MLP neurons of a small language model. Each row is named by its layer, matrix (down: output weights) and neuron, and shows model dimensions 0-127. Each number is 500 + 25 x the weight over its row's rms, rounded and kept within 0 to 999. Numbers have three digits each.
A block is one neuron, or neurons of one layer that tend to fire together. After each block is what it responds to, as a language model described it from the Wikipedia text at the highest values.

L3.down61:506502510459462483509537549540490495477485499463465511506544531503528498454536525520510486478513452517516425505547508476536474487504492535541523513529453493511505554502487476476528485518503501521486486454544432531443501520487547493471553508543458504519486504480532459500497541536495500473524507486524478456500509513490522437498512496481513546543485505524477463492498534471501486498527
L3.down200:527488475513486488513466492508531509500512512477512515512453536465550517526476512518547470478550500503495473529502486559491553482520510516493479489580483514497518512502506502515515507520522504474524466480483498488541500528496530435470518465454533487507448511471491534495481516539489467480514527504440501562490497531538488496473504528496529530494510475483499474485518506472489479494481
L3.down204:499517519498531526520450540454488511483476495534499513521503556484493496512492495508473496525475469487489482480501529490528485489504512526530542527506490536483527510477480481499522525476518527528511499475462474512474483522480499484487488516488520526490464501529563462488467450494459495537493512505498479542447499465495458478479515509517502527504507474432496522587533428492507469481556
L3.down244:500499543549451480556523481456537496508472505496499529471516481453570504492508489513543493534502538499493484513505511507523520458509523524501529514512498467491488542498457484491466466504511495552523527483545454487471492509496494508506581480489511488494509463509534491504458537568527509461520513464517486505513509476554475556495517470490532533497515478497461478523506489506474537463470
Description: Nobiliary particle "de"

L5.down61:470510503480489496487481528486528527479518481455496502514514530491479496507457502495520487507517487473476529493552479504487477484478502509464494535495482520438497462449522547503441521462522498507536423521507487564491528491484486479510494519464554475509470461456503512521509480495494523520491459494505507502507476516511439532538536499509458444502502475490514490490506524532514466515515
L5.down121:515571511527481479457482500512520527566493495496502490475522500471455497508491521498483443522516508529475467472510498490508502498460508467492526499496586455531533447479509465504529498545481494481550546482480526524492485487493513486503469497514490475512508504529516466495519495509509513462502509528490494513510495511525529516474505550478556443485485498479464513466542492526515550537487
L5.down149:522503514523486549519531488501480509488493553508512492495518527470455502474470541511507508475477510482478548497504517486486506495486517492490493482478462517495480493469537494459514458518478489514445502502510508490465441485473497460508473483524481513535506533486490532493491537528524484505475500517489534501488499533493532465479476476485469483475526484548494523496477500487462501470525
L5.down179:514527461484509549546500481538471529502502477507466529485518508516452489503513547480477519492478496486476538511483499466548508505496496498486540493490526495529508489489504476493483488494510518499487496459503478513497535506464480505519482519505508473546501519496483496522502518502521528468507497520504470466548496511481556463512502537532506514478475490532482508567470516504459455509486
L5.down211:488480540514498486444479491521491483500539487502523512490491503524505526573511485451507525480530491521475518462535499504522520497497459501521477513508511521505482518475526481512524469485451488558508493477513519520520478502446480535489549498490502536514507499503489479543510526524515479467533483512497471488540465566477483534521491522487468490491482499517517472534532496517520511524445
L5.down249:514437500512456523470494483502515509515512517552537533461508524478507501539511460507505479523529538530512481518488478472555501478472513510534538460475496483535484490488476538471509482515520514506483499495523501487482500508516490475521500444465498480516500468478503512450460463536460541488551551516496510516492521527551551496517483480461466534483463521497502497487466467537511477510498
L5.down282:550483510542448497509520468528527504513526480455516484505445554474528517504499510490479520495467512520489517489471491535494547470528423532469493493533512469519469474490502552516540478542486505497490553454506483498483457500490492531564506474502498551532491506483468474524472496532495500474493466497523489504532489505480559476530487496525502498521466461486503468554487506500457504467476
L5.down428:482485491500453450503480501520548513495515510501476514489518509492447463485481502524486478497515466518528446488498529524505483514523517472502520468513462480555478472535473528502481516494486475501515521450526510471506435501496518471519517494488494492545467506533473479498521482511504505541481533487533527502479525487533514514504491482488522497516517560512441527485500496482511476480481
L5.down463:504466498517514491540531474494522491525519503450464443518526524476504501504458550533454497532454503519515509497502521497553512503471481501498478462532499443494536487471532483553499491513515507550512496456500518511457472489490473478494491509483492528527516499502507487491492482484498495503486501505487508516484506471480525527498473508467512492537480464468496521481522483522492516467465
L5.down483:530514517503490476482442464521526543494481510522505463499563485463472481528493464500535524528498471517506497479502517467537471487507501538504509499509517521506510531506488479504462523495505470465519512551526528498511533560501455560522537513469505505534515431478528492506514463490510544533490502513531478477501491471463484494524501446530521497506511502538457475512506506489515526543465
L5.down518:462461452464525496521494528540463515542453476526524534459491510458497437517490501514485486532454527550538506492464494485468489503529496500542483470477503481533519513480499518462478505467481511534487473513511505477517481495492492535489488505511462498495515521492499466485523509531496500487516543522510501471498476513520532478479525499518529523464496483511471494459499488511517513473489
L5.down553:538509466520498504504494491506485492521483498518462502511503513456481473524458468452515488494496491535490533502479494501548485454468480456518509537507520448502519475494502482504481534473530477522512492495490504459487498511462505466500513537497462510477500540482461479493470459501486489513491506517502537454442534517545434443505537505499507486520476495522458498498522476504518484473508
L5.down660:479475512465499493503489486475485562526475470476493564527498488539479511480505515497449486532468508518497483515531509505503514504516495498494527489506476508505498466480542511493501445460516496499503533472521517541513528475461505514499537508501515441493478528449531511502494503495525466477483518499511471500447505515517549467496509495487469543517507448517511502514528514492519511501510
L5.down661:502522467527514516478484523513454511511556495460515493490533494447463539510510517505488472535511518535502523513530515459528475513490511484507526528557510462517456493488543465494482491508500486460499504475506465516482511475523470518492476495541478497522507524492496460516500499453462567517507501495474532479482507475479509490462478470484502500512477463480492483555547490523484468574516
L5.down662:500513475514487478521454481528510477464534448513489569486513492487522505494499485489506515523444493496486459488518460537479517510434512503495474503554478472467490487472505488488533521451543506528551486459497486529548495521499528514495508506479452482440461542476532494502500516486531496506499500499544507470473499514504496481499511488510514520495533484479478462506519557489476489497499
L5.down749:490544490535528553515498531529492524531480488479460532509510485527527509513455524499518524452504459481488430477511481490466495534486510506482473509524462531462487489490493470519492537468498485499503479529474537506542476493519505566498520489509494479472521477512528543442506519525475543481500498471496463538473508466514503487567504514477475476489525490510471511501516483465568483457469
Description: Word-second subword piece

L4.down699:483483528475480499479544476474485486518491504504465497492486482478518519494435465491537506484512499480476458536539501513503502488536512473518518474538497507473557513486499498496534442487512502506474494547503516543515514507547487458470519525479527537477499486509526523481525502474466498474528520494485458545435527507505473468522480514489505471443558523556553541494510483487550484511494
Description: Early pieces of names

L5.down3:545451501518500488517521520481508497441522462504507512480479494551508464496497520476506462494508493535507478496488491477484476472499459523518483522508524493484472493484497482463529551486506545498489474488519493465519466501516526503439505540550464493550470505508488475501525549516480516496508522486468498476519496493473518460478495478454488507555486464490490512445505500490471525516474
L5.down24:508461513501528463497480485472477515525491477516480518498497534510493465499478521491484511491455486508490540488428547499472523508576499485493532476495460530463501524463544485522564530481509485534474516514506474468520503546513487501496491502515475495490502526461492466491447563518485492527513482501531540485485499546497479496524503525517505511499491480490526500484510451490480480501539
L5.down166:501529507505501512518475493472495490491521495505502485481421515471527513494498493453495463482496494507469504501503551503493496478489511544501530471557496490483496514560547525526493464547521478465521507476537485492493461515478528519530558478490455515530505512479515499476532523511510494474525470527497544512540522512540528516479491464504488502494512442515507473488527517501478542498483
L5.down250:516486471490515491466522530513475504495503473471478518506478508537529530490504477476504508474515501476522489525475526533510528543526531483451516502510455537536501483524541480498548509547511470509547495476521527511510500536464512486546485477443521455503483519500512491500482508475495468458535480501454466503480509532518518505487480478480505479503543526483502476496532518484505510519490
L5.down281:467483511530515500481524475496510533521457440510498517543512524472500508521474546516532570472503498557489506447530496511482470504483526498484461545524506545486528495471539494505493485475520506477528477536488521489501492485514526480528501492505475543465476500452513516545513491468496511450483528476462487480473515526520541480478515492507525507474530510505544458514468491510505512488478
L5.down291:537500535499484513525471532532560485539542476477486496502477496495494508543518516473524482495516529516467538497487499552526488504502491498477500514490499500489520507464480439483518423484491461465549496487489470471521548507468479526527455493518515470527505472478488489512511518498496494513505469469525505473540483465545502519508529505507481532489488498516499496483541514515514501516513
L5.down304:461521517519511522536481505513508505532449510474501558481505521518509477505492542442538530453516527499491513468539537472515515505487542485541525487469499486505496446507499454441493505490513497506518484511498504504503480547488506582489539463502529535504496537478537471507475473485513488467469533521499500473476478458469520520494478535484518513500477491531470466489494493482517515520501
L5.down436:504478503509501450496474545496549482523502465475503503518475502482508497512512498455494531490503485512516485462535490512494482520482470499475475501530468490545479513478482459543542487484500500467535513520518536433532504528502524516476546471528509520507459492456517511500522496497518481471510548493521544489501495541509531504483525491463470517489475497503464522478492482502513509498529
L5.down474:486509532502456509539473533477546484523521530504530504480548456480566510496501504455485466459554477572493503495482479529501530512489478491473525477487479498488445491535494482482512513503467505503505474479531502544514482517488496507497462503485541486484498516487426485498508530511534528490530467505491493486550462493480495507514476516531530512451488527520532480484525460514571494481477
L5.down493:529458492478485490540505499517453517552539521519519501543467496519473494497507463476437510522461489526504462459490493497500497475503519518528544470523490505489521484494489527533490504534484507508534494454526502496511491501504504552496508499470523481507490542486535459526511503499503472505498505505515501477519525497541507515477497491528494492508474491502487490465545513531530519529516
L5.down585:546524465458501497553532493459483480522531478471503471508459493498501509559505463497504515505506478510532395532518515502466500500491510490509505515504518510487490490491479519501534500495501503488479538505534486510506575490506508457478495525519518504471488491515527479499511495529507531492522494456517516522534487508534463532520508556510449512488487498477539499474559507493491476499473
L5.down650:504495476482522495450489494505513485498487476531497498475500469498492468536475519498511458486482498510463483471547515505535522504517468464506511502512521500522544472491474533525524477499521475510540445494456443491501469527518511497505510485466487488520514512522446491517477498483522529494481540508508515504515451506507504476439520460504510515483501514448507478505539473514521465535475
L5.down658:531487497495502527477499489522527478519524490487510508444507477476530519489498496523488492513485482517528494520484513516476491488512463546475455450526471536497474487493495496544503497536508539474474546498527517534535495529459506483490456498498527516527495493517501544498459495526508504471503469514537557488488509526515515528493499463474510527526471480481515526523526535482515502484474
L5.down703:527524480501485496505493565565492489508480520483542495548478471525560496501516483480447539467525499511496485492483499508510549514535483531524494485489480513505463541541522548482459499494455542492509463522526499502442476525495553538473492518500455496505506511486503491509495526476509508529485536449495514517500519506456465540498502444479497497485520472501477474512486487505441540547497
L5.down723:482527532491474522469498541496490507499466478491509476459536490555495483520516530482502533490492503504484506503493505505502495526474527497478517468560509456500467534439514504501496525499498519570431470450521493470484462509460505530510488470471511464494476481478462465524509515527553548459507522496487498501509516486491490517519544488524540477473522524488510492532530469488487510491472
L5.down731:544501505452551470561498504500478526506539468473503496518510523501521507517504509502432460478513523474478470502512481544514487454504509496502531506479480540505499462529483516484534473484500495531536531485465497547486525498507494512503463482482489467502509498489528529501512545500525492450504495472523528504496498483474463468495503499507508489508491458508538493447523516493536510506550
Description: Foreign-name word pieces

L3.down351:549509518529500483499560474456505496496534459499493508485478516535482532463477491497479496482501519517489482517512495491526464500510509490514519478460485521512487479494518546499540494503472534480513508502454515477496449498491511552512491476491489488468498559526529508495504476491482528533517520445507447518482538484471483508482469509509530512515493504537487491444469528489529508517482
L3.down511:523495481509492458488462544507528516519474519507519494476485504470514465511487470517495518476498530482491502498496518509513519513530529490539518453501463518511461476501503483486573457469491489514498500503505534503540534527540546509478526457483451493478497506491516496449488557420469514493509525475523459456491464504473507488516501483532459499495502508489497499485479477530549462454509
L3.down604:487485493486525499500446545462473492525474539532518505501486489495485520478489481542488467483483501463475491479511491538506477517531471446483498505513492438517456549522521489495488499498473523491454462535469523525518469487520470493532467510481485480492508524517564505475503489459480481491522498488522472500498544487539508508492487509514498512541531541486500525531468490488484515469505
L3.down673:538473528487480534502495485540481500487498523488501527516482481469495496466547465484489456508525494461518493506522516520470522506504495483517538516479503499508463529504517481453513493472482497517445470491512507476477497488543516498483503571578569475544506499471487499463500533481497506490481499502518510503494464530484521526530498517467520521496463485568516488464491540475477510502482
Description: Piece after split initial

L4.down196:463499469500519499530523547477477527500473494498483546509530509470488539487467522472500499518521519502486439490500520520504470501495543495480509496513475490477551499503510529487507521480515480479503471474469503512470481529514498500491515463555498484535504517495539517490499511453502483564502486495492502467423479524483489491458506476490500514511486532519513503535476473495518426522503
Description: Romance particle fragments